Weights of a small GPT-style language model, trained from scratch on English Wikipedia.
Size: 10 layers, width 256, 4 heads of 64 (1 for keys and values), 8.63M parameters.
Architecture: RMSNorm before and after each block, rotary positions, no biases in attention or MLP, capped logits.
MLP neurons of a small language model. Each row is named by its layer, matrix (gate and up: input weights) and neuron, and shows model dimensions 64-191. Each number is 500 + 25 x the weight over its row's rms, rounded and kept within 0 to 999. Numbers have three digits each. A neuron's up and down rows have the sign that makes its largest values positive.
After each neuron's rows, "fires on" lists the tokens most often at its 100 highest values on Wikipedia text that the model never trained on.

L7.gate498:524523504491498448502537495536510512509540488481456532483507547466483432477505499496478552486498502487502472523479507487479485496493500482519524501498499493556528513475529491498502524504509520514476459505576498491519484535508440513511499484489551484555499490528551526510457461523511503512516508501471557476556500535497521530502504480488502473496489526505523498530502508505523525493527
L7.up498:499487486521515494471496473489492490497504505539499508473496552533476449510465493510506496454505460496501489509500495504499464456500482492498520474536544492456515465475471496486490469567477544500469487489521468516496498454478510507467480539477504526493479519488527531472481498467533559512529482525480503498501493483475513518515500467475511493467586517500519471567493499487519494530518
fires on: " ass", " In", "In", "s", " Ass"

L7.gate246:510518458480500504531520488531534509547516490488512501494502442495485473538496506499499480482480501495476504530500518501495523490489507528443497492477525482495506522495475505483514476526523527499540528532456479484519518454507525513494524530470466499475526541481466480539525546454503501513485494503466459532524483504522478514535516503554510462500507447479509489528518499538540508548476
L7.up246:487499498498507513510467470541480463507483486500513536535455500566496489509529514490488534477486502490495506532519431467568463474511483496468519509525492477519523515485513473520481482555522529520494518478500535517523500504466446499496525482495511497503537538512493526505507548513524477508464523509480460534498484501497498490530529517491503502472450466469489498499468451498461498525470
fires on: ",", " and", "0", " &"

L4.gate326:474485486504527456517546485499468544478526442496501537495477518486487516525502463513506466521501486515481503461522473487536457549510524494503474523501484513550508460488493516508493464493530502530547520521497502497521477501492527487474522489504510482508528478469503501521494496509507481488494467528485475557476529487467496496503480488471523496469491510468498563507489537527521554488513
L4.up326:492497526510530525518531477485490536502528495472515528514505500479495504461544496526539498538467504507499504450477527477502476527436470495494484504523499480499525497533482500491497441507541492472516473523452505492522477539441513470454499465419486482498499485488506498469509520536483530497509539491481504487464516513498537491438476482516512521468479503500518524499464482453487470463465
fires on: "-"

L4.gate176:520493464508513479457523488520487508454521525487487483520540479522457514550529462463505503467502476486502492489560511509503493434496508490487506517519534511523489547510496534481483492521513500487544487484544487521546509463522480543473471506485480519532535483516508505512473483449478557526476520502513496475515496508500538496495507473540524531478504498451496487481508499469485476480521
L4.up176:505517493479532504498476522459454472488483492530513488479453515535512481464498492524501483463495489485453512527522439466497510501519492486522506495510530509544516475497508548505521465518494479520513529501545483505520484511503483517483523519518520492473569478523494495488522519508516494473476483521489474485518526491514497492503472514489491479458488462495476491563507495508514463443481
fires on: " M", " m", " J", "2", "km"

L7.gate600:552499491500472467506478484483491486487503506451493513485540476485496475486471478494530507509503498504476483492486472517470473514507499454525533445471482483528522478499509508529511477495520493496495478523461468514478503499459488466475508478514525487531501536516520536541499490508508512497490519507524472509514463498488461487487519448462528467472490513556533481522519494495550505514536
L7.up600:506483477538499501480491474469522475478515447519492481498521504514527493481556498527490489458535524484467570547502563518497496539515504538560529509496547532514468509470512527472511487520516518510510534511484514477505496507459491498524531511492507480493462487488469478579532505501564493536500506500514450515524452455520528511493491495484494522513507505560531486519515478521520487509523
fires on: "1", "0", "2", "9", "Early"

L5.gate678:509505492481456489476488513502470517519517534497492488472463500496459489474525466490502483461514484463493478506499506501535512438514517504518511503543467469524508467518505504471494480529521482448524487469511453498519495519537463508487488506477486482563465494497509509509532531471513476488500479487501463508500487457535507457502460515490492498496534479500512513526536510481466504465479
L5.up678:502572519476506494512507545489501462531461486517547515517486489456483463541462503476506474534483517508518470501519482501502513539498487460489474508490551488523494495501491497517506507528484473502534506497509495474457541484478449508488509511520494454513555501515487539473505478491514523500509492490524516508485543567509474497486508494482490494491508497479513502489524517557492491496496
fires on: " ass", " meas", "el", " mat", " ens", "it"

L5.gate308:488516521486480473516532519509467541509517421494477556483498530472506521520466493504526484468474516479481501489453489484489463517523474523461506517515480562505482521498517544510516469478515470484506483516471478486497514487504533474467497509469539496516497477487464518534494453468490472552528514508502501535490516471510553497512469494488449510538475486475502501511481493522476484501523
L5.up308:477495512513543526525541441538448466494505429505487527546491525535528529523542499551550470529459486452504521479499490492505469501503513491518504468531452468520479528502522511474537534518480464495505549488474477526469560523506481486470479479519480466511508481496484501506493444503514494496505512515495508497494521476492519500482524524515527481506524531523514506522487465486499542524516
fires on: "-", " under"

L4.gate361:503495496514507466507486461481477497525523510496517497501464479488510445511481482492475482469507495531523506541498506511534474497500502515474478449531559521482509514517476494504552528528488528521552469536510478486549547533507493523516492520455524507500501490448456507488509456526521527515499509495521487488506492497474493462535490459529524492499528512467505511491485507469484491524447
L4.up361:518522502486502484529518489551478453532547525500477478521469465514517506469485510525478518555491503527451506486487530495460513546489483512482474462528474432565498482519525446546480485532481479488524484474491492493526474517511487506537480460519510505469464515508536462511489494506534510495465501486464509503544473521471522457511518501509519487468490506511536498481469527503511488453488
fires on: " |", ".", "0", " ", ";"

L4.gate168:513512498516520467493486500517565494500504545502499482466518523490497546469509476506474488484468514538482484498459490505478526475510461520482508519479479503514503471492516501484507488507509471510479552501460500488507479507487522463474486536495507497436556484483457514503510459512552460514474489509455486502485503563470505515515525510529465470520461466475491479459476491497479509536501
L4.up168:492503527532502480479514492554510472489503488517548498518480491513521516501535517494461474497496468495471506510477470496526477466505487461461442508484475495519483476470481463487541458473495460483551590448495470484500514458463480529511525456482469525487543487502498518556548516471494483497520528518492468469462523525480523517535501519473573507527509478494543497527516452509506498471506
fires on: " he", "0", " —"

L5.gate36:521478520476492520488526534502492493509527474500529482483501528471478481499455513491478482487505480490501516516458482533530510491485465503503491486486487509492538461518483447499566517481486483436517523492496529512502443509471543472484478510532514527464510473508484532509518504472485523488508479471529520448456515499511495478508487495511519483507475482453472494496502514525479490484481
L5.up36:519512503499520507489485488525477493459483506515489518463451465525469524504531508511408515507504532533493519517509518469528515490499523474568528509468496482449478508514495465499496521507494463480558478487481535480502466479536479490505492526530483458507510484484484465469469524537497509507536511474485450490523522453504494511535521536503526501499515522476492485514547510498507499503498
fires on: " l", " squ"

L5.gate148:498504496517497485512479514487476547495527554549484453497486514498495506492455479533462485496461494518472462506511518507477495507516527483497508505495493525465522535508466517467548491526508488482511473497495514451500494533477546456495463525519511495513477509498511505524445456556454547459511503521546517517500476540525499498483476486558502504523546485495489509451507476523500487521526
L5.up148:486490494457526502505506511511493487536493491497506550453494543515480450472490526529539488509467495484501495519502452510485480504506455519462511495469525512533493527510542504492536496465495498523511529539516478487524483476489473493492483545493512510502474472489533477537503460486480517554471500501529491504519483512501482536521512517567451497475492511482469502461496529508490552525474
fires on: " in", " In"

L5.gate252:476532482488484514509483457472491521486494497507511501519506480508543555509483490489459495508554518456489542489494510526454478546474455491470500488522501533475494475525494485534544492477530493520542523495466483485531505538452493507506479570479516419493485477491484480499475496515477507478488502529491517455505499484486457486515480476502514486486463495487544525479510480504478486549523
L5.up252:533527453477504503494538477498508520517525481480528526501497518444486512495455516512495492498487478463519473510474486492484503471517505461508492516489517500504493474458489515518524523461513507469439469512459463490481468501471512515548488487503540514485450495479473517522470495522460470463490473534490467489504517527535497519505500520524491500521504513520513508464511534495495557561522
fires on: " In", " Be", "In", " New", "CE"

L5.gate600:495442548481484515497508490537528535540486443495513540479476514515522553473486533526496481486510488488511543474462515521500468486516480511489516483493513541462461497483493487487502492482491509519509501513509520512494507475494513495453516474485533484542465464503509483492463477498491490541533478518567482509490465490496457505491484535486499469536463431500460497457554494520478484530520
L5.up600:461537473492490524468516493525484506519511494516499475513523512530463535482492515503495483540500491515444506499512514531498519508506497521447492511462508508495471551491489485493513494486526471483500496463483490505522522486498493541468508520474546439483515462485522500437486478506492491480518500502519496557475481494520529502471540480521461465545469478504511452498477467484532469483519
fires on: "-"

L4.gate97:512488486501522501455450483463474509521515494515487490474509485485514480508526479513513491498486461493486512479482513491518490464504500518501499528492500498488493511497509526504514487510525530490455488506489537485464510508515512543511517515513475490507529522489470445532488474548502485512477502460501514495518504488516489538541553512523491506483441483465475492502506547523465508471565
L4.up97:502466481526534500454488496535491524512485493498528506501533492464505514510516473464536499507494506518532496470526515509503472494567552508488504491496502530477539541458508514446493482495496539504478484483476510460472482523537528536467522497531531458483479512495517494506521462496494501479487475478488453518482537504538510495492521491527536465477510513461508449538488503514512480475479
fires on: "2", "5", "4", "c", "3", "7"

L5.gate429:508503466501477514500499490505506487474482489494433505518475514488453537476504518484497514475508573549462467470458516523491483487458515529528532486486449490468506481484516514471483521501512573503476512487535489473502527464501483538484483507477494471535509506511522538558507512543520483526521495531508490463482516513488540467499515474507473508520488487534515533528493531499445514517493
L5.up429:507512507501507539521503519494535529519471460470444476494483455512505479493474487538500461539500488492509490497511449498496506508477529510497469554534496493445507497477532533558564520496518524530489492523501485514487494512515469467514464563520487520481517513497547531515477513482515492480532468478503495514488466527505501514524460478455471484494511493511461512482500485545468493503468
fires on: " Dr", " tr", "r", " Brig", " dr", " El"

L7.gate650:529504542501547464501509517504506525512439492496480517504512464472505456492479489502508493469463505522461481522523477470500507492486496452477507553480478511502533497508527510470484491508485522506535496425502471531490465531487553564490514487523465506504511499545492533486489520474500514498419493480536544489497507496486499518521486511499483517513505494475471494516529524504509522541544
L7.up650:505506540499508498462495555472504466489515517491490546484482512508478486508485510480529512508512480492513466495501470512508471462461508487505514519456455439475484495519519515502521505493507492450519480548506487473512474496469444454502472512456450505497499513484512441456489526507483491530527524494502520554484509490517518500535505543513511508542538538526545485480522501508504503501522
fires on: " l", " p", " m", " M", " R"

L4.gate195:506505474506497467472497526545474514468493479461524537505532483492444520515527524531527487496474490498479498501511510491519488502498484503492511468544504494506466516485487527524530493482498520483492453506474507513481533462480530532479524473506544486514492487508504466540473505529501510496466525510509482465501501479502463522526524470476481474446505501523517475462528495506497440509546
L4.up195:516486435473500479443458525507506549491501512491546506520515449461540530505466490520525492504475451524491478542520462506508504484471482470500499512482514529554505516475501511532526540538516491512436546500481530484498484575504475452471539465541502492532512518484500490498503469500530494490456496534493478501499468517519502500516501491479522473493535487539496493520537514498517435489520
fires on: "2"

L7.gate145:490535492556466474472551476492501510537445498485511512479471481522480484554523520534514478478499527565508507468467526485490475530513555502484472505518499474459573524526514488471531477505527469480507499484488519493513499521474539491468496541481515497514532501504496478542532499457501529477482519490528505490471477503476488503471521483505486503471516540462514556484469494517501521509524
L7.up145:544522497549549521473506488503526509568473463487515505518487515496518511507500515501510512498531481506489505491509542515416470587540495508488469501533437506494499488559542512490511503480521464510482520467509474476483542495522532476465479512531521504524496476481500507498504516490549525517493489543507505463503516484467523484541498556526495485516474503510531489514484523529499539532495
fires on: "-", " Sch", " '", "/", " $", " k"

L5.gate495:496480487498477488481504541522518506446488525535454476512512535501490511493462495468519524529486503516462515459509511496495483530535469501497527493471523526511546490482471536505484510473558492535489524560516475499505463460461529509540493473517529452439488489522496524524504538467499470490470511507482519482497498502520480494491543490511459546502518509512518542490499496504520492502537
L5.up495:493490506471507536482519532485483525537517530472498496546490529516526519464525500484493489447498495482479497528533520477487460505568450447502480463480542486537488508455483505543550479489508489495549499467489521530521479517450533506527495459497516473492510465492491496456458548510545513475480500517506522476510515487492545479479493531497482462494449476482512485509517540509501510481463
fires on: "M", "1", "D", "S", "N", "2"

L4.gate594:521489501485530457503509460503503491513529499473475489519490472469516488489505488488509516492455508515484499502482518520467515522517528484495475465471495529515436529505486506518507510463525509523484519503483442502515529513499486514509534481485549479504548553506478501516541467512516524503494487468463469498510480512466538465528467474479519518523535484468449508490491496482450485510517
L4.up594:500527465512461496491507498475489499553491484517525498515444524505496504498481504510508474503452527528492488490518495492481441513498521490500539517508484470532446489479538486457533474446519465501439540452494510511490498508517475492505516472506512504485465478493498509505483481430552480485500499502481525549496525492484498511494484505473478490500497494508522474483514467525543503462466
fires on: "."

L4.gate580:520552515495479490507507502515500503437499525519508514516442487474486511442463490485522510527526495478533498487504476510532507456498514530487485495485509487476515489525489496491479477505480525448519459496492541453514505482499462521494503529485510463517425452509465504519529497495521461497490496520531481484456481550512510495516477482471478447505536536493501492490526503504478461498502
L4.up580:523487498522478490481507491486480553524519493466525513444483454484516512507479524482501492515465435450505508502507489495504518499504498522517542524518505485494482535505499548530509523521510475473523489502485498527523496497495532503503523493465469520467504523466463513477487516517475426498541475507482544501475440521504522486521541496475475505507477530494470449494495502513485524526463
fires on: " Dr", " G", " made", " dr"